From a checkpoint of a small transformer trained on Wikipedia.
Architecture: RMSNorm before each block, rotary positions, normalized queries and keys.
Training: a variant of Muon for these matrices, 7438 steps.
MLP neurons of a small language model. Each row is named by its layer, matrix (up: input weights; down: output weights) and neuron, and shows model dimensions 0-255. Each number is 128 + 32 x the weight over its row's rms, rounded and kept within 0 to 255. Numbers have three digits each.
After each neuron's rows, "fires on" lists the tokens most often at its 100 highest values on Wikipedia text that the model never trained on.

L5.up995:139083157176113117088106171105158101117109094145196107112169118109160148124132085161139162137091115122133103142132125143101109126130134175103108155133061052071169083183112121136129114107126136066110159103146125126215161173126172120123112107094170112161148069162098141149076128127103142110132166124101141163102145187131032120097125163086125119087134142139103132049085060170136095140190126116139150101133159096128116140107108079121125072169092065118102095108130117136148101120093159095092106139126148161160120154162125097122182150097099165119108122152082124113117082128098107122179156106131122164092118159105034049123118053120213122056152105154164145134128064136116123141106107052096139128141140161186174112076120129114134173171123127108055136118140093156178128140148149
L5.down995:082121079143140120110161124212180141126086111067098172168117106133136179158167107101172163136095137109118090106109156134102127121142060186137137073154119145149143129077168052140147125104181124095140084127098151114138137152151111101086113123087122131148127087134118120030060136095096133149141115090168128184078183129133129154138114151113137074165151162126122120115177168107163079104126062128109126021123144156145137192200136102138179104144162122130165136136092140138103166092132129109125143160165152120154063140098179133114141147146091099107106159091045174108135122135142156136098114116121126138105135106167126123117116157120126130104132067090199114140095121181136191123128211145112112117116107071099156111098099114106152164138139191154066071138082099047173145112119126
fires on: " only", "es", " about", "V", "G", " inter"

L3.up925:139131096060142099119159171100107172147169150154081104133126146120175107121154087153087146124156135092131110108150115136092177149189190175144129167117165098148082143113114136177085158085125141120154123162111060113097093137174103115152130183087102217122155141142150142175083136163123173125125155138150143117191137099129064168167128151130104126068136133135142154167162116130123169107070182135158134117087127107097210181144092164088140172101150084107185090184167125173100124142156218131070146119158118156121131110119091142087154147122164157156150152116069112099085092065143086103083167089146155103154114167147104150169127192174111134099096116100132082095088088152135116169099075153084173096174090096120103095151102130159134138167095127116179125104155134148199144115163099
L3.down925:119115148150108107102128115108106148130169127093139106119135137097178114132100123141069150072156184128050081083125145092154156143134168106127128089056099119124136121133094118106124170086111134194145105109110132115125142099136151149189150128147123173172141167104106117104204116113121164106125215138131115167129174154093161154167150161117156077133146096169079146153133122108145118104145134094139122150117088115086093157122209162135087106114189085173129134145144139052145059132147152072117113141132100155146118062105122154088117113115164213102133116138170078136144162098179150127151106077115179186097097138155011162124114144120146157123101118068170104070176135117128173094160095093098097150115056114054080100152129175077139138124103158163192111106094121123119086133104134
fires on: "==", "ong", "b", "on", "f", "ia"

L7.up1446:130173123134116105111103116090100093124186137109175105133108175107117116153100194158144053200071118103096134096170105132132160118129137141160048115093175163117140106117176094085110123144062115121133109089105094111125125076167152071101122161176125091093153139115124096147113083093122146154104131113119121146161218139093137134180086161118225150137140133134145063109108106087095198108115123163128155125133168133072124099096208112140157160102105122081097170086121183119143114167133169145109127142099056062089118185135114082102139128130109136054189092115081097125132125114097124174180111168083116116142102090104104148182123156131113144138099124119124150136106110121143164117188135148155138209170116129115185183090174079147164124127121125127152084142091154095094153075110121
L7.down1446:130090108132143099148118110171126140145097124142134135135127067121136148079180165121087131080101088133152144053083112134109132064107184154136141095081124099114107097054137123104112145119124111132110126082067186129190136181088214077141123162183090090100102118121128095125153121106072163218075150112153092141156169151115086183177144142119126123081137178133100118115161119122096113112136111117098123156174186142122121040147137148113097083128134139096083105086078149140179086113088132165144169101118124169152127135193099130094175099181094166142130071136123150163088098089108069135098135096133114077115121093146075109104126097137102083089120133063162115090087128110106073091122103107081176104196145177125145150074154132125146115153116132093168090069173118152125140140170139
fires on: "am", ")", " G", "at", "man"

L5.up1077:172124162128087137129146119129141117112106129115106098115150105128144121084108146140164156150108184161121133163118176116136141135135071116122142115109092135100170111146122103139158099124081125019152180128155097076163164165127117133135143118060160108165140116156150116106144109144089112189172143124165110157140155186145130110172094123147118146117089080116076192057143126136118093170149159095129069109187038161121120139168162071122050101137103101124090121133130221155096134186146145155139152146166178101106113082155138129085142211172121139119151126211120068110173064196159134105129105113146112118143123128131087075105177113106166141106118104108053139112157131102126124160132087083120141096144170166126172071090134133131081084071153099186102081145123126103169115076127096
L5.down1077:115127102144084166118152145158101165078125107109121097145118120135115136189149103118150134188147065100180133151181107071127192151087059126104062152087162113145092118149095103070142113168098149099154087149063173116072165123145062092105146130123090168217118168068160151133127113123109125100094191149122088122114157118122175098189122095074075154128081119106169123067140131124120102101144141092094108127141141041061125079132117085144128104160138117078134082127119126158114106115093107146129172127135133113134125183202109121158137167134165094095132152159080126085161126165127134087097120081128140141088099134132149154083156124120193110169096133134155120175165140147114169149157031164140152159130160138130163156130115103125173136143127160154103157150187141134196159087197118
fires on: " I", " II", "I", "V", " V", " only"

L5.up412:192170123103157176128170096146082140184140116128145169151105141095170100158086116139113178147192153068115153121145096170149104117194123113139028150061084180163107148152179171131108141113108157177123171117119129093121111135091189151156110126076135151102105104111081102128097119099134165136141129161064162143114161058125088085148088100157162109092142110085106123145128120168148146112119169100167107164133151139094123134109142164113150098122150125122115049133103062127120126150173176075088173144082128141175103129070150105107164170087128110099106126145114088136107107086136164142102082165147218144154141100089121071160141144166132108125162131085138115114162181126106154086118101143132121150189138094135147104156140125156190174200161129172212101112104104120077098128175082
L5.down412:118117142117196071092162209147159210164118114093114064128122087126123180133140137112124135124100047116097141125190133046133130124127116116075073128155094101110064102103128064119137104111106129145101118125154118124158114059057148163117114131173208107159143177106059115174133170162124073118075156117127144119118112118141121135116073137087131126125116125127152159140151196101115080084115129146163207126172077117181164137162212140109157124119177094167110148135088084130148156124160097155111152117155198125168135099130145112147137079117184139147117144170097141130137119103109055122178176141088161102125103097109148148125187143119037125135097207127125101200150089125149144151128167136141168149108109143125102159122139092129128177123157132162151112157111092153121115125105124
fires on: "on", "og", "f", "ll"

L3.up1096:107116179143046116101123148128140084155161167153139118088164107128175184165134114195134204123140138116138114133077128134134115127125148076127144151078152099139066168091070155179096148090127131154116093161109122112125086137176105139129155156122147168058139168054110108149120155150075130175113114156102155081133118143136130146106122142188107099086093166202143119179143157119132145109088159092153171176146135091109141157128169129148116144094105142142147131126134119169118077126111152133143192119052084170104138117173116116131114136093184143108150090117138067153128099100127139104175123158142175078088107166163198154142123169169125125095135036135147115043081145110138145193088127134148134123069099111052140143099105109085145142095113183154149097188087109116131194132153058
L3.down1096:100087173121081134102124144115126083147132146140110145130102158119118179131081158135093157051069140129173156143155151073122190148135086082137091118120155123066065145139138124143139119108080114147154142093206123126085130168157099082134138097192097128143111163115095093150094157153133113101140145155113163090171109132176176182114121114108150174174096132122140121125149118136116184075169083091134132150182063126105123103098121088153071113136113109147158179120145126104150090077154125131099148111124120161104156118138077158196129169142155094128164120137104100121170104079073076047141021094156160050057063071117104168101151151124093119193077098095122057112131198114133118122118136091122127175161079115132151156101156077093138108135108113147115124158142116130111095121101121
fires on: "em", "ong", "b", "p"

L7.up1366:139127121133073098135102125098152120101063120115107119121104129094121081085104183036127144115138103115154177148166117141213086153177131118142135150109145131169190172161125127125184174136172122179071109134087133121137147120102149153091153204112093102059121176077166119134116096146105128174114185168168157091092125165136093144187157152108100116154157145147124187128117194120128092088103120091098105158139118132155140064125151151126128136136165166085157126155104154132154117172151129149103143056087083099063101091139145164074167034126092134142159132081084166123106104163108057165146114126144154100090149111144072125117050141117126118114190116113141113112119141161135128142147115117099117171147118190162132157059136115145103063074111125179104123101133138178197145127102147
L7.down1366:088108192118128142190112132124188134142143106131132067181134128162105088099081135054108150097163114102101081083146121115174188103122102159196207121129113166161063108093127123057149122160130131122091126210105116129200154142094102105127145193181105128104127156139080179086102102155145183141104182117115137103064108117155077135041141108125144098121169108118114173114100142079029145111109105162127063144142171116156083124123144136145170114144153124119134143112166146100113122101194134127159141102153178138109107126145061121105124112140083101166161106121119118146123065133128138173157149092114080122094133153107126104047078170127131168125100097117138078141108179083122125155137131058137145114102104114125118164152079204137187101142151097133110125083118113119128118141108095
fires on: " so", "o", "ed", " said", "e"

L3.up737:105156127118102145119139089129132161153113156115107084152158093091146141107154111094107098051121126120140128114178126146149109189105106066073145146136096131102142182188162085143110158171086115126103136125145115103153138134135120121162201073132184066095076119176108085130122125165094097123131157143135117122059137114185094095144125165097160160170186117117114133074104142058101143127175050121137153121112100179148136139216173147065045147092096139114159150146117143133128162161138118075095109107076145105120096059186117178155152025161103077141131088109150155113162126097154134095112107151098118115141160135126152185158154134132090124132190159175141142138172115166084194152138127120154143196128054144150148176109124100146159096172166136087143132157142104129136143113093091
L3.down737:135166200126099141212219133134088134105118149127137054102152122107091086111111065156125095129122112120174134124141170137094136117097125165115103104118125183144150131122100122133193134164103092072098165111069114101126160164122142141172116124106148156102119080062113141086081147141144153102144163173112144142093141141129130169117174114206129108100093149100142146147157083119080114142128100116153136180158141089184103108103123208153094113104158097192141101112134141079136126118170124141159135146118138116182183215138120151157083095143063142099147155127121175106133088199167117089101125078149126159119190088106113110099120142127085151124143149111012120179104132153194188170124129080123122135188139157081114114138092168180128113105145098132136127121118151085165171109177156
fires on: "on", "t", "o", "re", "ed", "p"

L3.up261:078111146087090170124190118128143119102116133091118152177134092118138130137122173194165133099116157098116075166209108127132129163123137139070174177101181150144139177132168127111147210138137127186157119125117154176178153074165136128080124109176154154133158148130124114150084137084065150097102138116069166165163134193164163135078140116193060066102136136129164169081083097118087151172124148107145161122105167159113119165122118192121069115154085114089099120126165148126212164125115059167171126146107160108111133150142115106120121175101050094144113123184145159122132104072048120140129122111129137069124178151098101165093162145135134110119085131117100137165108109104100126128126160196127095104207117157139133154089110143121157111162176126143120159133165141121078114090175148
L3.down261:105141083116118155193142162144079109109202086095139112179099160109209166216087131207086110105147132079171143128173127072130108141194125114155127175092140149128156161133081109106152134210098161115118131142110121152093124086084131117058103120125118104147114074163150079138126090115171128131086133091149124167113144127079088152122130004115136133101174109185176142107135133145109052148104112102136074111200103097153113191122107147148107093149047133126150155133135115159111122062131103126094091133128121151099143134106145111122141124061107107129143113167125130114096108084103132161137107157090103122121134140124074157132150113170147148129101151107094163140065096153139179155141124110146175150100126177147098177091129158130171119151106144159047105122117065090110124120155077
fires on: " col", " stat", " ed", " mov", "ex", "us"

L7.up213:147115074128149167115138155152079131117137126128128149186178114181119141105068133044106111189122142137149140159108113122174112120090116108111148130102133134085135168165140120105137146146130132100160143159060147095108206106140131147107161106120084090093153104164140145091121074153078109175143119124101163142031151044110159153134124173091144149137074100095123113131140160137095131090120113126153114167076076134060136105113149102128137127049126123168083115038129136151129087207110124168156152154163139105100122084201146154135185147126121112084199151182081081076124092182127130140116108116131138132098131129081139111116170108106116075171067106109127138159099101121104103187181121101067128147116155109095147097147182108141106095169089127172145085145136087132085156068186146
L7.down213:091094165136111122111171137147107096130165130188145109143146135165134104137133145097118147087131126111172138144080073188091174133133128145144115096140168095118163087126116099117075134104145040142120124150120165132154167142224154185180122089099077146076068058153165153131112114120151133145155149102105126130129148121075071164181069156150093117150086104061184140111156113087105115161107109147095136100158146093125115090122144113127144161132141122154165051125158160137082133126136123183095195115168107153115083140161145168158108157036177089112159120104075052123136075187172109115056098126158152135103083086131119108125128149104149137104165189128148134136129185106168119163095051118155093106112129173131110097177109081095174177138065123104109173089128114126130131135137131
fires on: " d", " V", "ur", " adv", " II", " I"

L4.up548:137147118157056087135171147102146204088152153132175103097113124148091124104089162155081112164113129058127149155066115128112111124144094122159105216078166087227153175125108119112102083117129107120182142105114095143165111129122136089112140188104082089187166107058142127110117156177130113141134191152132193129132143096126105138166096169145120081096166160140107078109144128113127165071140132113104120073135173116099144075132149119122165102135200114096144195110159135142097071160090050139064167127125122114101163129155114190118154068143113101186093155101054111172089134122075136127115134192114148079086151143110171115133086126121127078130130131132118151106116092119149144175079116109116134136134149115165128094131131140125045136137117142179142139087128107164166134143070079
L4.down548:120152094120118093083128152156119133121200101125168175140098138105143134127166105129110129085119092088166125068056176131164133141162149110130087081113161112083176157144130078153152138179144133107157128130089116074140147099096222118132158166153075125155121113109115131158198094111175128142153148130125144120158153102119139221164179132163092105114118125175149075165164141048110146152097096097133167163144179091122135182110181103126088175145157154135156118119162115152158101107107225149124157172196106119085137132131130118072185117119081145137091118160159074140153142104157066133156138171122147135144156131109114117128086185139109110111065104195049121121147151107125127137175122119115107087170173115087163064134136124108093157127091138179084134067193142156098118097112135
fires on: " /", "o", "ed", "ing", "aving", "id"

L5.up1489:102149126150088103119159136104150106106072174127097106132166096101120125161091080138145087103113147171117123151146117088155138182173147107147111127163179150137158140134105149104112098167091106141046157118102134157175149178108122115123117088096122065134123087099144138114135076129140120140127107155065157133126180044163135104178141140081087110104156095145113105161166125128069075120148138144094051111210096202143135114196168125143106132114124160081051138065164118135129084074150159055130131167131153111100126124122158140147107185140161119070112131129156132091154120171091140073122127117156131146154101137145068140144151107162099155089125165146151144191129099150179067181115140097135069143071091099101119089111125051111103119125100168183163144053103063117103096085131151
L5.down1489:123145159114153153137193097159141150098141106112147173140153106119163146102160172116155143090125177148114124111154143166153136162146132139155156146100079120161132144137143111120168115189097125106166080141105126115123145126183154134184123110140163195148067199163115091118127158193221125132132127086142111193149084084084118152152064153175152121118125140125157093116128186087167178105099095086087132121095172148125171175080130135126082114056138118133123139151133159129110151140117101128095152095138095162160076121145135165107196184109154164141175085121167103113102161109065088164165153132182125175160166130102154128060124116125127128160136214116118106096077123173114141116236060125126119099177173108141122127120119147078121086117135128152091194137128119070153134103198174
fires on: " ", "S", "ed", " l", " do"